Weights of a small transformer language model.
Training: a variant of Muon for these matrices, 130M tokens, 15857 steps.
MLP neurons of a small language model. Each row is named by its layer, matrix (up: input weights) and neuron, and shows model dimensions 64-127. Each number is 200 + 40 x the weight over its row's rms, rounded and kept within 0 to 999.
After each neuron's rows, "fires after" lists the tokens most often just before its 100 highest values on Wikipedia text that the model never trained on.

L4.up110,148,226,156,266,221,186,84,203,199,169,115,269,237,258,221,195,234,194,232,167,186,187,184,164,179,212,193,176,179,213,217,180,189,268,171,90,243,188,236,197,192,220,143,246,215,220,213,202,207,198,178,273,187,172,182,146,196,280,273,175,208,229,222,160
fires after: " h", " w", " he", "av", "k", "n"

L4.up56,155,237,250,173,154,185,222,148,131,166,179,106,182,194,202,222,185,199,189,181,177,192,217,249,195,326,244,205,211,222,191,227,192,238,206,220,190,184,222,256,173,166,274,207,211,207,229,169,239,288,180,180,263,199,198,208,183,198,219,204,211,197,192,184
fires after: " f", " F", "T", " l", " ("

L3.up130,196,190,207,178,232,174,194,184,300,217,198,263,162,217,128,147,173,178,215,272,209,189,220,221,137,228,229,215,206,194,132,196,204,190,234,266,235,210,175,188,155,226,134,194,178,113,203,199,192,218,147,130,214,153,227,220,217,106,234,194,264,280,209,177
fires after: " d", " v", " D", " V", "oc"

L4.up77,244,179,149,156,165,239,227,252,164,159,206,221,213,173,165,98,175,290,191,206,155,169,281,206,227,165,179,201,255,176,194,121,225,160,185,192,216,91,214,187,160,196,202,217,278,165,218,237,229,210,208,188,255,178,164,107,253,173,214,149,200,101,203,218
fires after: " p", " l", " t", "ass", "%"

L3.up319,136,194,263,195,255,213,185,251,276,150,273,189,191,237,180,211,200,92,131,271,171,183,206,221,243,230,217,211,210,170,150,188,195,164,290,184,187,206,194,163,237,175,217,167,249,142,220,190,126,238,217,194,194,235,180,231,201,149,247,240,202,169,224,224
fires after: " D", " N", "og", "B"

L3.up400,227,292,224,214,181,248,239,249,121,212,193,183,162,139,183,130,143,177,241,227,109,223,157,160,188,183,197,252,184,203,236,141,173,199,224,262,203,194,218,218,157,190,218,173,136,181,192,212,249,175,223,178,196,241,167,200,169,166,142,222,144,254,156,221
fires after: " m", "′", " M", " t", " c"

L7.up325,157,214,221,102,169,155,242,237,166,232,181,214,141,216,174,255,210,226,192,111,189,141,149,153,250,191,191,169,188,258,226,232,269,184,232,165,223,294,172,207,227,122,168,182,195,168,234,154,190,197,161,194,220,171,140,235,230,192,228,160,248,288,218,188
fires after: "-", "e", "a", "o", " 4", "i"

L7.up164,189,228,263,281,192,116,201,172,233,173,234,220,124,147,141,167,159,225,186,204,185,206,183,134,185,161,142,182,254,197,207,186,188,184,188,256,205,203,179,150,173,185,170,153,182,193,224,197,149,97,171,217,133,195,196,183,265,233,218,198,98,134,261,216
fires after: "er", "or", "ir", "B", "am", "I"

L4.up6,159,182,159,240,195,205,177,178,233,133,242,276,166,179,202,186,89,188,162,229,163,239,215,199,269,205,169,145,133,233,221,229,182,228,187,134,161,178,160,207,224,210,227,173,247,177,243,183,209,197,267,183,178,269,218,203,156,165,193,283,226,271,278,251
fires after: " W", " be", "ash", " J", " St", " K"

L4.up183,206,218,155,249,181,180,197,199,212,209,216,174,198,109,82,191,206,153,199,211,188,231,225,185,269,182,163,245,266,147,131,247,187,178,243,222,246,202,176,202,173,148,226,227,192,191,222,199,207,234,142,299,198,225,179,193,261,230,268,266,85,189,208,191
fires after: "ther", " pe", "l", " le", " l", "od"

L7.up599,146,225,178,218,202,232,155,127,171,222,173,214,203,224,124,236,199,203,124,148,304,197,188,185,179,304,157,229,170,180,117,189,273,210,217,258,208,182,244,207,237,137,154,217,165,139,162,161,208,226,153,205,219,190,265,217,177,193,243,203,184,210,167,156
fires after: " f", " F", "it", " 6", " H"

L3.up409,203,248,254,230,260,210,176,213,248,185,199,298,196,179,224,164,248,232,219,195,193,189,207,165,233,171,143,243,182,189,177,219,145,127,207,184,200,156,276,213,175,181,206,303,191,190,209,154,173,176,165,158,193,172,151,263,269,154,201,230,162,174,166,200
fires after: ")", " d", "\n"

L4.up68,217,139,156,196,231,148,194,259,219,223,226,209,210,172,240,150,186,186,176,183,195,236,201,271,127,148,251,232,164,184,272,124,204,214,240,251,284,151,258,105,202,212,181,197,200,176,142,184,160,208,215,201,258,247,115,211,250,200,251,167,200,242,203,213
fires after: " p", " P", "p", " ex", " pro"

L3.up309,244,271,252,191,212,200,229,183,167,198,195,214,224,206,161,149,292,190,117,176,188,273,291,196,244,246,192,205,176,181,205,184,199,142,189,155,143,160,208,154,170,188,159,190,226,254,177,112,64,185,247,200,229,189,168,197,274,244,229,202,205,200,214,150
fires after: " d", " m", " p", "ater"

L3.up548,242,226,163,226,187,241,172,205,263,233,200,156,177,243,263,237,190,159,150,207,143,127,229,239,191,184,194,195,120,202,227,199,178,260,144,210,129,174,172,173,244,160,196,156,162,168,268,217,123,203,175,157,224,182,220,246,183,211,189,210,171,184,210,178
fires after: " A", " Y", " H", " V", " C", " Car"

L3.up562,226,192,269,180,197,161,146,192,269,199,227,288,214,147,230,173,185,182,179,197,279,153,213,146,144,181,240,264,242,158,207,171,213,235,218,229,190,240,119,185,168,170,190,227,207,189,203,197,218,201,197,102,216,200,173,210,180,146,182,325,207,201,198,173
fires after: " D", "id", " d", " R", " to"

L3.up271,164,270,175,180,118,175,170,142,255,163,220,287,214,127,167,208,193,277,235,186,249,206,214,210,246,226,182,295,222,173,158,207,204,248,225,219,182,180,209,208,161,207,213,193,173,141,255,217,294,297,234,166,168,229,178,178,181,198,219,195,177,143,225,145
fires after: " s", " m", ",", "in", " sec", "ak"

L4.up505,167,263,228,207,207,122,154,185,179,263,189,234,220,184,129,154,201,199,200,149,223,140,209,165,208,97,182,212,239,209,233,211,222,234,243,217,220,171,210,185,168,278,219,226,180,208,173,263,213,198,230,222,194,216,169,142,198,225,157,209,151,185,178,171
fires after: " M", " in", " In", " m", " N", "ust"

L4.up481,185,216,229,235,151,121,220,213,150,152,189,163,227,123,181,213,212,194,141,187,196,97,287,194,186,226,207,177,194,80,179,228,222,202,205,133,273,139,204,204,175,202,228,153,211,198,197,255,190,218,214,245,211,187,212,219,231,188,185,232,198,208,137,175
fires after: "od", " m", " to", " l", " for"

L7.up158,266,213,143,196,185,203,167,148,238,242,243,196,210,287,245,195,217,142,234,180,229,150,194,218,209,146,164,241,186,248,173,129,265,274,129,191,166,224,211,217,154,157,189,201,208,148,198,183,218,229,218,277,278,221,224,183,173,260,197,287,180,212,175,195
fires after: " |", " p", "|", " Pl", "\n", "ist"

L3.up458,157,236,234,187,182,183,152,241,247,200,220,201,179,235,240,179,185,261,186,230,202,226,210,189,209,227,163,275,241,248,253,226,239,99,212,146,189,249,261,163,185,226,199,155,159,178,213,157,184,124,128,183,245,131,174,226,262,204,159,229,80,212,186,139
fires after: " d", " |", "′"

L4.up63,148,274,211,228,219,214,227,250,154,216,193,146,168,224,213,206,153,236,227,184,279,191,241,249,188,193,172,250,210,154,147,262,298,213,115,196,191,164,266,222,152,196,313,238,205,118,211,171,179,225,238,176,200,208,193,246,128,234,199,219,166,164,221,239
fires after: "ist", "re", " d", " l", " Ch"

L4.up532,249,146,241,240,157,179,184,142,201,224,137,200,202,103,188,199,272,175,135,234,130,154,194,228,257,203,179,147,205,207,179,302,199,157,187,230,187,214,94,191,218,202,171,218,194,239,268,282,241,201,155,263,251,182,169,182,138,216,217,202,122,206,204,240
fires after: " J", " Mar", "ar", " Fran", " D", " M"

L3.up384,165,228,197,210,221,173,229,236,176,174,155,262,185,226,218,153,175,201,236,182,140,232,120,181,271,190,200,213,228,238,228,211,208,167,288,141,256,253,218,202,220,155,146,226,156,198,153,210,222,243,168,228,202,159,261,123,203,202,216,182,177,246,146,112
fires after: " b", " bu", " m", "u", " f", "as"

L3.up63,208,200,213,232,176,166,208,253,218,251,222,202,172,272,191,96,235,227,145,292,209,148,195,191,186,198,223,256,222,190,203,198,224,190,140,196,221,161,185,169,149,202,232,173,218,216,232,160,234,130,202,237,252,110,253,215,201,253,230,125,250,189,230,215
fires after: " l", " pl", " ch", " d", " p", " r"

L7.up143,267,252,277,193,228,184,217,240,195,178,191,252,236,206,181,246,208,203,220,177,216,188,276,202,143,213,183,213,155,248,215,174,218,155,157,256,212,224,230,188,159,206,188,130,204,251,230,195,202,256,175,219,143,106,202,261,219,182,234,218,183,185,191,175
fires after: " |", " im", ")", "ell", "m", "y"

L7.up271,244,174,172,203,188,133,215,232,210,160,228,215,220,162,167,196,160,209,160,152,169,214,218,248,195,243,216,198,220,175,164,222,247,217,155,196,200,213,213,242,147,192,234,194,168,198,323,196,245,247,190,311,149,236,217,141,152,210,220,203,163,246,189,255
fires after: "|", " a", "\n", ":"

L7.up594,215,253,218,195,205,235,241,186,164,128,235,219,244,89,235,225,231,138,158,252,232,189,164,210,179,195,193,289,251,192,227,210,232,149,208,227,187,136,159,235,257,126,233,206,193,254,223,172,125,157,104,124,259,183,224,255,250,163,195,199,240,218,181,171
fires after: "oc", " on", " d", "ong", "c", " o"

L7.up298,195,175,196,215,204,215,136,217,181,213,256,155,179,244,159,201,185,193,225,145,286,247,166,230,229,207,186,204,190,221,274,164,154,138,203,181,157,239,270,173,253,164,184,206,205,218,301,188,207,203,208,180,232,238,216,184,196,172,94,172,161,279,122,186
fires after: " M", " S", "M", "S", " K", "z"

L3.up235,180,189,219,150,251,218,227,252,156,154,263,232,189,268,176,157,204,260,147,167,162,206,208,219,141,236,231,142,216,217,272,176,158,150,222,195,230,79,180,223,119,298,181,242,255,209,200,192,149,180,184,239,225,192,142,175,224,169,192,180,254,201,228,166
fires after: "===", " ==", " l", " ab", " gr", " p"

L4.up52,307,205,244,222,167,142,250,189,253,203,202,241,249,178,230,179,177,218,192,196,124,182,217,206,225,229,169,178,234,206,159,146,129,219,116,285,168,188,204,149,224,200,230,202,204,252,218,281,283,190,128,184,182,219,224,187,226,229,192,202,199,144,252,236
fires after: " J", "o", "ar", "oh"

L3.up159,215,198,106,206,202,159,207,266,197,207,195,210,245,224,149,192,210,169,192,253,181,178,202,261,240,211,197,166,170,236,227,203,176,210,187,241,179,201,177,205,231,146,215,153,169,201,252,202,175,160,208,211,207,251,222,203,224,191,135,235,175,254,178,140
fires after: " W", " R", " T", " K", " S", " L"

L3.up494,192,197,236,253,281,184,211,207,265,173,197,246,222,195,185,133,195,222,144,241,178,128,259,261,225,217,211,200,214,240,204,171,259,128,289,176,194,226,198,193,184,279,201,209,202,211,217,124,199,226,168,206,174,187,202,169,221,210,169,295,113,239,228,233
fires after: " D", "d", " W", " d", "w", "ro"

L4.up103,161,170,233,142,178,162,186,210,167,203,169,239,180,179,163,158,208,175,238,229,198,221,139,280,189,209,180,149,214,119,185,163,165,236,210,254,146,274,189,222,193,220,239,180,253,218,210,201,263,200,258,171,223,258,225,228,228,257,182,193,261,151,163,219
fires after: " N", " F", " G", " Al", " O"

L3.up75,256,262,187,225,227,224,168,219,145,154,179,220,214,203,200,175,239,273,173,200,236,139,224,172,267,219,79,150,220,151,238,191,205,180,199,156,201,181,181,251,173,175,204,155,169,228,129,249,227,203,255,187,220,236,199,210,171,181,104,169,189,232,137,199
fires after: " M", " m", "M", "es", "y"

L3.up122,196,107,195,244,224,215,256,203,221,182,172,222,179,237,289,141,256,242,126,187,239,222,173,143,211,199,190,204,271,212,190,238,208,220,264,228,195,144,197,217,197,199,279,234,174,183,144,141,155,214,280,187,231,260,225,194,240,148,151,184,172,250,187,156
fires after: " P", "d", " p", "z", " V", " v"

L4.up618,175,193,188,208,169,227,194,150,270,206,183,240,201,257,157,223,167,172,248,138,276,140,195,146,177,170,188,250,271,209,141,286,208,134,302,186,213,196,258,132,199,201,229,236,258,166,193,232,189,186,173,221,136,227,171,176,237,183,196,186,226,244,140,133
fires after: " d", " m", " w", " s", " f"

L7.up85,121,267,236,159,153,253,214,219,249,214,298,209,123,176,177,210,193,207,151,228,257,154,197,174,269,217,157,166,228,240,182,180,275,212,204,213,226,247,191,259,121,195,185,188,158,286,252,193,147,194,147,152,172,249,147,125,187,194,219,219,163,137,169,206
fires after: "o", "ro", "re", "e", "C"